Weights of a small GPT-style language model, trained from scratch on English Wikipedia: attention and MLP in parallel.
MLP neurons of a small language model. Each row is named by its layer, matrix (gate and up: input weights; down: output weights) and neuron, and shows model dimensions 208-463. Each number is 500 + 50 x the weight over its row's rms, rounded and kept within 0 to 999. Numbers have three digits each. A neuron's up and down rows have the sign that makes its largest values positive.
After each neuron's rows, "fires before" lists the tokens most often just after its 100 highest values on Wikipedia text that the model never trained on.

L12.gate1082:421543494594555479494542493520433493504447502514475570503458499424614472620560521446472411507488472457518430461435498520508588519375438518513496502469488480554506535502398528555510591601537506523529466516460452410477443505612436503557481550538525468465377535539582483482482466504500529511434564474541527444573437543561620530478520515483507478454494475489482405512475464507417486470549477496493487457480449629494464471475557591466470367579490505491478507555538401506402579501504455542502499461544426513443509572472407422491435450496533534587516665550484493487572527525535460466571533482490574580373477506499462534508458516490424540444489446601515493491459545508488522517531411492424449546515489536491396479586566592417528472448475431447560479486475546520552516605533399
L12.up1082:454606494451446505474385476506583482502475474505504570536489507506547485489472516530542392534544520446480456525444517569455534527418584560567503613537525473346549462538557496595560534464547493564538545523449527527535486437597521499364620418555469478464499527567479403521492509488384536457573491449527553508484501385510469515518553477490443504604520488475449442519484426477547514422463447506473522518504564553539470525526397442495480475467537527489562493513489476446563517571488565500486446488524470483490503571580364510483467502430533481547498417521533403518538498494480497438463515522485511480468472490449488463532543535618482505502501516541576581500454447543473610461473471459444480499365576499479552432544537566518466568529438395495478504514479440459492418476453553
L12.down1082:429497482523507546609509464573419430467482495516424412448498480490539431458456441522553513398512553495482403542485517442518495512556525452607458485512483409457543467449508564490455593499506493500438465405443488438488442517456516551501517470580487439509468457489524528505568449515421425502481512608523451445415510505521584544495478520442387470452515530545478477491429479535625566494491440452452525512437564520407468590529540497507526423517484394510474463460492401475455543547482526576547472487500496517522482368468564437489446576409546481597576399447474503509460538481529546487524586490492512457470521494473458442374567517434506632437435527488479477509565523498560577546530502499490417434563494426510541489526464449493600512526495485438459512468439472412506433550523476
fires before: "\n", "\n\n", " TV"

L2.gate159:493481463547448454478537472491500480492494470496441547507514517447455499556496520577466453505467475516465477519526481490464448513560571414467571477556383530476476571478560464449513497473517498510538432495566434407587517575425419568528489535549556504507495457423524474505495483552488509529533455533479492575491575490543535481424576429505475574486455485517568444489481426528553483464479472432452483484512535477485469568480485412538441648490533613545421520435477491547474493488460536486440464535478595515452585513464408431499499477541490424560578499454467535458554445542543541519580422481498487512507506557406514573418589507425520486459480506466537592555567528487495484608460575468552471455464418438426455482384436467504545499455550556448551507481496551451530472536517533
L2.up159:555397496426482569433529452514438561480533441392449544473474485498498445577505541433408515536571421525586443486515589527352529532506503435531515533500478499565500602454479531513573512563504573541503563492432442433498483518410410603517550467489566498506533446513553510482554538509440445570636464547512425521489572478486633459427369501458524566503542426588555511493450470596544540505508552514506465594546454473430457517484487533532506559511424541513489539488523509403570497514487564528487534507418588513507507479400418504533538569493496496475583555520483517547500542505475436389567411489472547527448505519445503521484546510500508553522470479555404558446538536517468463510496560531454447409458558515458433466496471503463550520547502509475549499425443489502539513486390410
L2.down159:567454488517391600424548561471473579537503443458504588544426397464483458599481502492458543525526383562586455464520501479365483492567463447501489530614389506526597505498498496548498473524507507535457553504455502383490530547456432482495449477509522484485562467504501533510474504525426475574629528448497496521551552568519626559502503501407497536528524528611487511467532444587579507558507488544447471583575514411419499504522412534458431541497439600487482498439501509409480550599540615520464574540377522494397507531573505470498522514519460446544500452548504450613479482616478436473470385519467533541523471543466490506512523463507477545457465468517496530438533503524397512489493538489493385426438485450509467477463470496517484481438473550453434497534482440449503497550415453
fires before: "\n", "\n\n", " and education", " life"

L2.gate340:435569475509493545418500479422563508454558516508547405459559569549502489521581460456473517587425449503518564534483529516475524522511395536614589490460516479470595522508376467451578591421583610509480544514492453546455486487503446500543497493537496574551468439537478536489557498414477434507533567500387546560512388510538488589551436494496550473472443518491499465411525504414517445517453493482520508419535549475465501592479572505550496468467453479443463424516539545538498564491564477509466476486480503474408456526502470586535478570437519538453546460522569500528460533434495527554486566539505529479468528471475543421446529471531518423438549509456495477459560456518523585518482589495558492462531636484426471354452470477419526475472559461537505545447526537483522525612467463
L2.up340:504518443540564453513462531580438539536506449452422421451491469515631509506462461475601584531521532388609472446521509487506539517457584463425509410482540530477507512523486503519467518468494439514483547452571479454484520524551459442538430558533643511510465598556544449456566622553521532520505483504530474572466473420496438534506491460488568453417460469561592578624475459462435450489513533524528444499533481511459473573504522482426537582547441486421490538526433470458507413441499473503515524574452659377464491589468475449529493456536532558498505574525488525490588506488500418507416514532511462432491494461452469562519427538512545539573476466474469500410515519470487451525527471479499478462528546507582421487500520575556560556488448470551464484524563472519468485508523570
L2.down340:569519441547479459543488516509393594564514600540502496513503473456493378486492534493618507444605529465525485475491488515535447415478445379462450489460521468533492477558594528552474524576463484551575510447500472456559470528611485505439500505544472464485499549539504482442502527515480585543545456500566414570503469478385475375482451522519497523460413474586492483589421554584471555487555476553404521449567386554484417485568420505399565543512475489473519474503551458487497407464434464547486500488512586496562534458538451424507494528569471520528448568517450496410591493538571478453508513420484525479518484493483504622535452547486462473586412464598513508493527480429480441510497455532503488511425469542587398598529595566577488584465544505465558508485580407509443485462526602
fires before: " |", "–", ".", ") |", " ", ")"

L2.gate837:458492476516490463413517584565515523578501553535475447520462459538511612517440500524414577575488557661487468550562514558574537496436498480493483482580497602507490544380612548534475620469527461495475447518531527530514525476451476545504459550442509503430515465556443518521504556421435485466484532565480543522542438544493508556525511531488511556527490462464614527415549390538445415439601562527504546489505548509496492500440478485493442403414484526560516422502490512574547406453544536501483506499560525561518472502540464571577495487493473516604472467550571430523537537516483520513417578443379520460540547539401514442488541512436566523457556468477540506507609389514550565493387572516456551500576515506482523553483413449474449462485518593505474516540446523466396506513467483
L2.up837:524433490612465422547496494489483466555564453469454397516475562536517477476518548465382502474516540553404501584633494583553503502518578464508570436506461495479477482528548473533512515456476525477493449508515422471485539612532457495465545542457498534481521503391500568529502489481481511534482463529474566522466567480563533526475535469476504591523556563500487484522544478537516492536538469468463515497515525495537449547511443447529431442478483540527480420527544574567560539477520547572443405506567526496544548523500394533545510510484570530508611466546483528477479443504441509433512528474482540546544538529537460415453469555472553410472524388498506544518548418559526489404500613530464548491472446523593454492522525403538500548452443544503525560518520533535496412426504467
L2.down837:523447564552427432542538428521479492588542457494423497519486614465431498547511482427396495446445560598464531581628508521591528481518551515461499374582435474456513526518582554541537558542426544591470467513539472474529473501486421515481506550472522452490516458472458511479559447562460541501481492483400483548530496440486591535579510529477492462482563570509478518499470463490436509537492412412446473498535498475491489507561409434413514460525518504490426428491497522563599483419505460521468381509511472563523509554473380529503487465410546514488593469576385559472489478485509525356527455411468492567545501474509483489555398530561564465472503469560408510512571459515473551450368549505464507522534452544546631455548445448558494507441409525514543569517482520567493482478521464
fires before: "\n", " | ", " and", ",", "–"

L2.gate652:519485541526543481451467486463433581522550567504490629471518550530513520457464490475412460527467455471404520500457458546472418569437573488551523448531551544478536431490565536427483568425503504425479498499493534531614587421505414430453623574450522520470444446526464491468552502454528435521424549512534537457560524549480535518462568501528483670444457487477464483436497463509538454569495524543483580427502598547488412537465535469524572472397504566497529415480511462447505537536510461448542513448533540498387490495524571549511511582428485479442464503513569412451486439504396548482528590536506467436559480535544495492452536519486453534540511443545577492457485444509501458528490506487439511573499531503488455630529459535540509384540504524564599564506562525540483519437480457
L2.up652:532509489484471521540460488502479492478461517465519598474570542465399565506514544483508418488525499491537547504428438447504499358524494506541431460511526568543413462447466438418442509478515483533531509514518515470424450419471488514509575516535462480488487557466497490540477514441494502520539498572459534512523499495527618436478550524475472532532553594474484455473543416487498423461443473480445435506492538596542540578443534489488511494459485558499533547492505460460467467462524513464437552544504505597599555526557523510542565485481540523409603514607569512543459575663444502367456507550470535552478490527513343469604464505434475544466502438461529508509526548459444538476420518434399546501511520499538561481477582409503538422572492531528503594526492515431486520464475495
L2.down652:459451528506476509474465501560448411503452563477489450487544462538445543419551483562465508549507444527508487470542473431478503402569553497477522516542549427536474508468514487445479506485509556478502543491524505403566471474503476583553481514569584452505498529493504511530448440490541567571546463489526494491567438473525553440479603480414548384488575633507564476636585382549540495520488518498578532513528602567500585535378487490439514519533561596480456650478480488477473492487512490459431544511494414569545546527467550499543469495557513549404545533582473440528521665471465538424506495467473495590482530523530422469608475530378474444488463496583464516472471443436385542509384541466572502459454405601479498483559547511496420469455452481499495530538490489378463457546528477
fires before: " | ", " |", "\n", ")"

L11.gate15:485517475532500519471500587471543500487550459519444497576573490431418497474570465488476502599531481552547544473444495530525479541421511487471432469477574552616501465411444543538535495456574585605499363522510433559514556456581604539516444438517477428437444494469511563607525536497557380511528550550508481502401573549565545474451494515445480431586525432551442456447557581504466572441508494477451475525520525522416566453446481458574449478445542484512471527556549471499539500496524488600402560571408496539491449522385587430477535565453495551468338492463510474529456523570553588451499513544456464496544533497547382461501460502438540463471529482491501486518512568519573490471583553493525516511439450548489452531516488578496472501477505633566559503527571516533537584527467406
L11.up15:461494492499491490469460502526548436552495442476484463492578517490520448537492474460468490389542398458497492488474531515506509538487588540532418544382345420562568427608397422523517552503457506595534522473451469532478518495552418500469519576456532534563557530572531496472472513444560477521574440446509465405539495432575521511510635562518445458485552508530526443478513423484529462520482444417533505499450523559370511501542490526380408437524440447469437460456559443435647537483489442524567495584440476488507593487576456502608395532390514435396544469581444522457390500455495426575538493501534485553542462468529564561478513476490535463615570582532583548518539476517436586427455519530560517440515487561503486676536555490507510480585475420517569527425529482407545531509567479
L11.down15:540466451421476612473531514557484498565500414497493484587546468409512460510488418514520419521497452403491486550468590524490456545476443528530489489455525452569534504585456488425534578482448523503450497475467438467561425474534474521545531549483502467493460455401459516430532513483516539462526490479558471542538428510462582475510471563463417522470556523546555513483537467476567413486573512473588468575548603577455509430509562562495339489577565515547500546545490397459496495489480559475464484509494556445547613513427525500564470539456527586559573481500506460516459493520425463573541545439564525550487535513497578542409485525471520383584441488427538388561635529502467524529494520570482520420498499532471452536437510507390434478495537476560499482520530515498444471587565467
fires before: "\n", "\n\n"

L2.gate543:483582452449461490525549407455534397428447604497529592509563503559490491477518442414542499569587572513506508444535477523527483518516488520498547400533558501504529547464518523646525514555534455486472462532553543531568527488414535584468408476485510501489465480550437446544377467543469537608466419416447428504523529426469499511569560522494539472455515548472455604557505445415528508575493478612459550464542520523418455460483462453425457492455478412523514552443467523516516547371458525479498421476502466465531508544365511460499494507427436546459448558491367464494539428498466514535497500538559508571518475473544471584532455412505532398556573546524462533532414447419502444466605463622425468470516498434511446502482529508486481504400474555475461511465590459500447453396483524
L2.up543:452511480510410530538494518556492446471498543489495488583518529496462499485502551448422569575528561458577611492539422466387460463511550505493576520504618457499473497578475459444418442495483549491412427493577420610445568550480523522509535467479545505501532489427483525415523587555469496612488463431474540514463449520338547486418511477483487454503618502461517507471470508425454531604494470529494526527462506534528447501516440468461530433501483553504522443471458467506526563454545513440584454359481443448489556583356528427433489429541481489458427496489448515542474502503508490538495412443481520453478463504538498521488449477500561458541536560470434517505413519451617474515466458512501573519516537493506446506501442459391484532546525516540589506501486474509504466535531479
L2.down543:486562518426441480524514505436540393482432446504544488580576556485545477515559513453491478488538477498555520529534491468482508561499555501451489458520491534538481551515563482509468441494436528567451465478528470577492570516413555470481536452552555476502516484477425530477415563545513492599504437532543519552510505511421620535503563559427528449483541529480475570530556496421488539486534460565444554424589451584429455518537506506493488493456472435498470525449521423470583519502465492461531436428508392396592481556408513450494462554521421513502531570488515486546473524507493480497461495479541495551474515559522457460488433468513550449478574638492447548477492481441465468456605440658486452438482520487538514463515511487544483580418449505465483484510525548379466504455487390
fires before: "-", "978", "1", "4", "0", "120"

L2.gate320:512464454559422441470509485500455520403543356520458542436575582486457530490512604596528454568534485475475541559482394525475476504408597584527528458492582488581501476419445479510456453454493506520484470516464488557526509516485450430542547539533450490446493510452503465486626456486435441433515533549499530485512520580452590519552476488454498550539515548477446450568474467549462529603495538444462524420485475478509393514555514455484540469444526579481467518490466423467498497495509521525545536387485495419527588553486524550560536534476560502425453399468567468436504542570565529505564457507472460517405466492431465520513458548521567560525499555512594393441541569475517519511463535546483540501513426497467459450549447514487495475473506596459526507473501573547541510481547509
L2.up320:463567515408517544490523529501625375513480473452515516497486486502481437478558448475443606529547499466468476479487607460580598424537415479422498604475533514539458590493516491570505512494484425584445485435398534469419488468508506442523529581448548526565432456532479465477470480493522528518483515552460456611463544434583479467529505591482574495518477494475494574516425409516518500489471487519522448502530531517493489481430492514527443617536493470487434493481608540471494490557504485449556529496477614432470437451633472534478411474560499499571477497439463565428506595481495495540471532523501445552545583425476490439505560489505481544447506548541479461524436507436527501550511415392465534491516570550527473441492415480467514440499489488503489432493460443485589575522432443
L2.down320:560550525504502569584496456615420492466459549607487477536501413357473466505509543513541505464533506549496511452537477532558521550416463457496410472528495482463463455472429518499461495527455511471474500512500570568464478548516502572427458470449595575496534523522458508517490446429521571509422507545450527469505522502480454430420493521541526526587479515497579457482551463426539489440482402555512519634528457584459506506461518499442478497433475502464508491566582603464473520493436475520478440484471576590512511486457453450442443570493411484557474584477427597553522478488478405508392601554435484445485545550490531495522561455420481485546590479490451586514548502492490549440526517520537487483428513545448557457459528501436512557484461445520448434533527461461437579479547618
fires before: "\n", ":", ".", " | ", " ==", ","

L2.gate1252:413526467517477470555568474473512561469519551544454509392525400473470457486490480501558542446575512497482439513439499514429448534451389489550453443465574464522590589466493451477516507504483493584424466515557546478457486546394542499482580443470465525487423460475465630524561559467559515385496515524550468471465608537536412480417441502502513403435417531561488554542544479445501515485551519487458476345457476456551499489480504461412499479419494488453478488414540488449529495451497539595505452439500583502475518520428499504524499416539625423412576525588462519543439528509511495623534503534486386488517479588522455493563549457484540532497464571537496515483545470433587571526466537429566587489519479457431456594496513519576490503465449475578518508379602490564559426510605480
L2.up1252:487477488490483464542506500437416465507533447491477455515594543558443523467511469543496443527497414442585498555464467485462493545543489464515514464535543439537542473490494503553553510511526517500469529454512504542489491510469511534555559501471492504390554584479395532433451579567462559571483486577538421518433547568442405576530427488453459495384561532567498519551491516449454583522623503532541471498489573492408437511593517509452526451529557534476495492499490594345484502482470533515553493493457555474607624602368418438546581481546602504445482463535515533593576502498559535497534498466444503512508523555507477485516655515457501485444461455527511556451505473423456471495409515439509557458491581492435517448476465525546513494506478474570535443443525454520451444544553497
L2.down1252:485509396488574455478543594546406447455529437532447445489532575495471472578508436518527438446549552505504536542511518490485561514564483547456461510568451429540451514486460453506488550473622557462499475364442556457545454448534438485517519487426545534468582506517462497558535568482462565611513490535505450576478516556526514506461478585487528538544499488480566516455588551487442553466517519593511581536499464503463437491580540491501473434489530610511520453484534540492549509541478479504505488545573427518541571606491507490541446450565476568538493522518486465496519476460464488451525393482484465549624536482538584413576541504505501482469497421509528530449397474441429473602529485528537504468517546457459470556531505506451467491478481476462434546504588541395448496495416560
fires before: "\n", "\n\n", " | ", ".", ") |"

L15.gate341:471493572459496542451517476513467537472436467548444531487471542506463445492428499478443498526581519488521475525569439457488497489491517469464669474482489540466565514445465558433522547496514519434542472438513548484513547573475459431490489500453503492479484414553522392575500505482433509580523463400501471585479463446463519527485484486538584476529558474528453474440504498536488585493607476439415491525486469483465453505354524595446468467527517434367500524548435520539472460454609491536525510431469488427473531563490545482435366493529577530433544479563521496558510452472439531502410524491491507498434460435472356421536533556556604519588447547380479526557420518511623454515363549499519480467533494512513381518435546450510528546493531511390473516497541483440476483546434517
L15.up341:529492506475460411402577500446484522485492549532483564551486464521497440436481482482443437409467591521479573521535504562477473501622577471471538492414566513578487510523493530444437483488520481422467451456538651436598524517438523501546496522537561478523505502432491486547474380471537474505494496477455508481435520510496522515478485489431497509545452485514456498461547438441440529474428442398462478478490519526524502526447426495470540451571503453476547578484438391485534454438443495494619505527459535481426588437402580472468500513473396467580415471382470502519501557532530452500555443500471468460494537412549441492524566565500598478556513612573459438476500475509499400540545560382549523433495483437464529516551430514443517529524505485512567581483502510481443549611379550
L15.down341:452407455433515557453622527478552530515518535553530441439433434541508470484536539572478628467500395496542533610564516500533477541502602523424446455568483553554627493464504508553483606522512439541473464514493556583519454450471516507482512549561509500551545484497417583540569509435496444554541422476481465508452514518524478536412475448586560516539518466454477494483510472477455482494590466476484531482424550502530501474462545512473550460536484543531562500428426392510519523433615570492647499451513456446499453501507514472482489528465478509554551524442468437463572595470496590484470548456536477454591581506532538491420515578493518461513506528555553429423515457432517468442488467420417497467533605457554597464523466575510480456436483496443471478585455504455521477453425504
fires before: "2", "3", "6", "8", "0", "4"

L2.gate1085:523556466571472545573500553521514535590503506497463529533529493586420527539520497492594456520456504587553553458552559445551654429495516350528534568460455488457385489564458455516468488566550377494516547481447501507553550398535491478557584577551516445451524423545461445542390540573527446534469462551501558491505521496522495503550567458552573445484481462493462423614507521587521496500457415515493580533466478518474504517509538466587546413449542484518480413546493575460548502498590512469350495491499493438532537484467522492526558539428425453451547538470500397500485493595473570534492457542382435462531531371473457483414549539490595449486497467498551491482467496513522504421491509516501468539498471545565517524576527468491426462509558584548529538472423575499530541591532437
L2.up1085:486431534534454486489465431493461474498618397470518501503492485495495447414504487521496497483465466488508472509520623633485398440442529470534562477502577457444432542446428542522539461496570584657446448468506471487588528479525432580581522510414449488456495435535527442563447533499520498538550574512447525513531470495432406500595471502478551418482494561435569444492539521506514554525452458613524547489468481489438593531458503517396562451491452469508492454526527524520577529535571473464516445435565486488538607575402433493476558553442446334489452515482484459406548444493458506445505477531555545600458576413556478475445480470511555424536507451514493642480520508449538500401584468492462521550550525428528515514525460513526485440518489481577502584468454529473497484485453539
L2.down1085:532500517516424512478413519556507465541584433455500489496475469495543489461561454560433429438481497432475440530549565580507419399553511482533559476541480573593463559425520492462516527427530527576481471489450423470539390505430513547533456566515442566419502573497453511596557471519495496564499517551496510504509469478551461520553484558533445390477523479489654428500487471455445543501431408577417492440452478522415604510514467539454542512525428468511441411481486502583547536567527476496489538472528519550570572544428538400465539490480483418465437539560459515465522541485468498484464441525524483530498526409384509449491476440532552540461502491514486687524538460598552531396563433456430566521606497530493550541640491509448504417533540491493551486486445555455481517489489575
fires before: "\n", " details"

L15.gate559:584496458484485453485501467522492414517563541355523529462511472451573467555513519519510505554510517525466537543540498526472528459542534537575539511531499430516512436520482425452567465502465605532489488451450400440530507550553431483561470485545520416462514444515566467489432520449511561562469543546442523517541486595459571503533629489486568474445455589462553463469460449494437539569568547542492541467475448556521482508462479431604472492449530458448493560518580479479534533552518479460460543537485552487434474389504404545377498447596475500542529465542582472517466513535513488495478489528508433470505540532532543408539423539508587444587451462465350496517591580463562547485492557467437488452546624556478478513491462536519434522480470438511426502546366546573525571557545448
L15.up559:538452479536448482553502537531480575543583524543521454500442503561565469497430383482519368532561425381517552542530524576414486466522465553491542507415534536559519552594408494647573598546521487532541577503576597452505524536417523506427512494506443540469510465497448515549497587426470512511506479478542581578528543502566550550487412496544521539439553450479442455556492510500531460494482509502522539417493424450560483480579495474525490378572514604435448524405485459501533443518450514548523466503474474542515505575442452438553532584540545419442488582533472624482463514475505490587491441492500574591509460529554530641520484510565533504521552495487493539546487541452581499404521497497454529443451474464404439538407500460487490509506442419471482460517494531558486463471416558
L15.down559:518545517491433541535480529443443534528481445482506541514554438486534467532506434524468548518507494455546553522508501513520457537550411508473478455460473462383551486526488425508440570503595511480482577608429485503455581504457487543443469490478532531492552523445531525570430566551598486503562530548481554491525573468510445501486550552421456516561460441509498457564557572576419523570557547480470520566511457487563460599475445537456617470543539387579497567440560540453510540486609573562441453482487495511507503468507619573533523535508488508428554514544516509554437558530362531516493461465456528550475556467458517520517457473576564556408502541473439514544468435550456503533508578550504519434504581576511545483486512455523552559565507548504438500518466467519513394467488539
fires before: ".", "\n", "\n\n"

L2.gate829:474495427551479530494482517466459465506585492437467538458439481494459554469488489542460541537559508507508457547548523439490547454501509468533526498554476484595480518537501548473503564581599542485490458509411464576504548480408431435456522443526507528346431504545505521589513402443493517450502537612544418385567487497615568539503550460504506590507560494505479503538420392544381492559420449510435413535462557461447627493442513444537508555422524543536575491523335511528481658525476574495460432554469467457509502522507426517462563427432502558486421409499551434528535478561366534530555530562472516499506458538486564480437520516564481522470488456508510401485464483436545392500525525507539430527507561507513529495527489474559558439499532566523547487531478523502509487515512464
L2.up829:486411522485542504499414425518495532541483415472526475511432477450528534530527547416602513439563458468511459493523460574478567501452417474583571511447455429490451559473557558556596466572380470537458510577464455586517443522513435366482527494512403521534544488443561625515551469509507404485511583502524491513545555440463551459469444494458596492434424584567608561426582420626532550432504435474528559555589421449474519531516517538428493427451459539460552516495594538478500473463514560523526545472478603509540528571474477550500481522486578459484564440543493590484511491487520434400489512508551490479512531440456427505477487561419609577560495442466445517474537595453472488496471550520544570494578510548456463524500478458522386523457543486528567532425526566502485482503547534
L2.down829:502477511478511534478385500507504557525570430447557582513485467380520518594481558407543575518579488513467366454604366552482491507496423423464442481478485545473506586540535550638546472521421482542428481558504533570442398491575374410477536415481464537529481503451611559494542486464500442482478549466479483530590508549454631500508497519514511459513457604547467558452552507620525492445498424592468535523533452443467550478509472504415465417470474494490545510479579494493490424434480535530500505494421549505554535575470516563413482501534526437479530480528428510498462478555505457379468514537564532493549541451522491471494523485518533541556556497490470512531473613457452463490483527466472557610473471526436562543436477510556455531482490457439542476436465530452427512489553524
fires before: "\n", " ==", " and education", " and", "==", "ons"

L15.gate167:518455535525397397485539488508467465591574576560500511479463553476457429470450495566541499527613517507524500511455440407566458483446566589501510486501406518547431441529449512484472507564405477577548548512555429457595457537500531514505570532550559505475443514467514566509559470490508469562528490511424552547478593456427447551477536485597488443541471545499498563493412484448476422521482589406455480592461553432531503463559348483535442492485584421517531488453567465512486452471433512589487497479477564509515616568484572577539451513448505519561573487540574548478465557501450511440504461481422532438482539572482435563548436509498524446574449461556469528520500526436495443448493486532576532522491547475473401536539491486508486535446500490422498572470470534483532521509486398
L15.up167:549556555494512557494507481548518545488445479465416456508514514498514569543456461549406556526393472510426511496550482496467515489510450583443461492508447493449536490439391550584544583563519517472451412552580586509482537485484381439402524489437533531506557492500529480490453516483459476587496486443524429460584538537494445594516482502600555460504557601458579553562419465569475538500489583489513526525525469504538495547520524442497505545454372567502417474483497514562536457490530480458469466442507455462395422557558501502484523457520494443484527567556464501474456560486486545446561464509560536566417514497435493475535379484581571476407414486488547559489459520468507470376482502465507605381437508530473506506606487546415512411463521604523544496391454530573446509473520444
L15.down167:400511537519493490515494374492554499572510493516534532523534382432489514595454486472566493547465450462484506591400469502531554419476535540535537574494606467555499384571449570455482524482487486529411550630525526515397481458520484474517522527462518518527570552558525540488534545562509463508508476499453462524527590446544513510471475587451467467497523531526629457506568448557549573482566547522470437531522422487492504480486552492487498435551570473534528543357539477516515506581563437442475508526459490500568529413507508534422453585442446551504523520636444540444557547485497548484544530446487585495438519572550557488531414488496524579502530396510470571543435440496492479498504470514399439406439493441518559507449507587520451496512617518565518486475555451574495501577586594
fires before: ".", " |", " s", " | ", " reb"

L2.gate448:539548416485456481541463502530491591509645378494478442541530455574531504417467567578505407580473519475601562540490484536577493484500423519487492495577565515467599500519528480545494477572494547547456604469533555496475506526532471511472479501571500632510531447413470474488438522462475481433480601468514519488475467570510524430557545479460521485578483467399513437440518514480379466496438469492503476456559496493479513486480454475497542513573428444532461505510437517500536483573538457518454522501550515533548548537416593482562523530524543400419557479539468472402546507507388550436434535504515411522434563445465558429425462500516504436548529501514556534492546416519463603439452482501481516516506428495463513446558581490529507513422544524418628457501468536512425504541480519
L2.up448:520437474548411531586492500521526561549508509520492468544646443562513510539421552559507482559502499561546514514571483600522500463486498526501497559488456480454569564542441548513466479570486491487498464505487447479553464416529479475502592483448422489465513497468556520473466601440484551421502494447519374409502517495542511445485496443407514432551554574590554528460522495497407505456529382564525459457553570414516485528495422541408406500518434500523457487478492535509556511434427440567530446494573499479480478484502472426495449488422507462461543520549460493433571558502522572446467474593500517479422519491492518471439410464531564531479495641480534586538585495474420504503469392519468530534509447538499540488524512452539471478548557485507596487476542488414501522513498547
L2.down448:536522436459443505584428464515493552605530485491443461485593468554484454543491546482540424500504449502526485545545566579523456446504543505495494556513481546487545586448530464509445476503554514556513499502480437468483443486473499526511546478508429519491528572423473495404532525431470570389449546392539540542503495440509494474502574469453509414599550529561594452432494419433404491444408425538444520466511534551423587507488521536503496484521462490519387424419434432510584475457562476568510470534573464486469534470413593427469555475483493463417476556520550424370505495582507525478525532608467421527483467438427509440474480504562529538497601519490509492518507613500470474467541380516454558496466436559458512570526509443523479455431562570466582486500428571468415520512458573
fires before: "\n", "|---|---|---|---|---|"

L2.gate72:449501397578513426445590609470481466448462522548497495451513476567482550518402507463437462415486553536520506570541523605454452567518500428502551522513446528491458515439574524506483517492476524404505517498459529555589482471417529534461447452389574529526411463499499516594576535504522522449498515527475433423578588444570512526497585508536505545446552552541444495520457482501461549395483544577504461520520429476445522513526399448501403477405596544588470508517482631593491497401551548528571426558495525492533556543535462532517379521415507523530436423541469495538499438511492465511455493545514548452507491483495560570526528493554546457486518427506413535504490521462506478549483627519448470601525465545491462510577500526524518478533565523527596479497409543524474464423473484
L2.up72:491532443593535459421537639462430546463445575451502528439493585560470449493456564482430419512536521481530513547527437540445458491455501460508513557565441497437480466480471487541520476496495525435502491482484518583550484504509508489491346433441514518432522557524428525470539595467489554526451472512494374403458566476552490536524537460504517599483534569478445468536510533531488503448488567477501459543463505459448559481527420481383491521427514486579540549534499589568463498495492497549533536480484551519535564501466438562541483473470535548567391366506527497561558435548474499463485562599500511431488541413471583569538588529589553441425582367456448508591475496477514498502498570481479502545556428565537475574425530547574491536567523537579614443457464556491506448464457503
L2.down72:610501540510477385459582594481508487493436375457515486442516565479433526540391444436455512566524521441538464538546480547484461515604507445457576585568456545465514585502514512476469501567451552446513538531482520523531421377424507556471540445419519582519459450524486547543524575473456505508500566463503560528533524519508528589493506537551435521555472470494487532537438534473514501454461471561500482507541466509476540569525465427464444396423604570572477607512484624610505529478453508516556432472482596437575572522539470515520476480472473554592464501519457584486474459493455479436520553570505535537497449452463461518436500543646537539485528437427536574493498476462465529450491724487487544488510516646509549492521508567501420564568483562538498487546393508474474477428479489
fires before: ".", " | ", "th", "–", " |"

L2.gate1340:430587494552430489528609454513511566429505483503367547417446526547503500473478509551540475488558476518528385521563523468503523518506561408538552465470459409454502537554468515554569478552575527483567536531468556467488426609432506528439498483469590476460534462464538543508542507460498418411518478565517436472579524505553406468463510589458529526461481474569510494469533494524419490442556520540436462389455532556477538556564525462486483450443531518471516606495488467473551568486509485617440487536568519521521565496578559569557539583416546505421533542603532476505556497434514499505450535595532459447377485603505471434508554457543540491470455518540462436439523512443581477505504454473366529492620513521435502429449455471508430518395529405538604489518577522506557452523550493
L2.up1340:546546524463540518540529398504564528511453476443536522475562495509461457506515484528554507530461438515485546597499461533583553487484487499481583486503515442544465427453461579478431495497520511547545573457522378520518487566518509458541518569513403444476438549388403502414550475465549444520475501574403541489522486519452562418424510559486436522560560498514558427530465514461478513438610499575555544522574524446520526579503540419501540437540449542543388415497441509471521570548574533511522496465497575572542581490424454446493478583422470434418458578531521412475544517519502545478352500503506543438440505505527446522556437531435462498519437499551392490426499402480512482526466568443463483474467541479513473441500470502527482490561484522514521550361554502475533511511422485
L2.down1340:530522576503493420414516464512424436507535441454476457508525484602458442505503456508498464485450340537473514500429407493617559510453518557543541493504495497554529501474498496443539515486475517575568437480493371477477495461623503524447472535465510507534546500525474431402491452458528494513581410460507495553459480559459562468400452616423448552521478570557508532415472530487452472516510581492445513497499643454451527516563518507521552488464556526549565532524539639419551517525517534431505429463470503588480548557447479474581567481551480431506510566457480471439552466549518509564407473519452532485499452526534482539529462564421539523472444521557381541458462447545403570550446517557444432450556536568451477434604521480514556526564588412483494530483493549442489505509500474
fires before: " | | | |", "\n", " ", " | "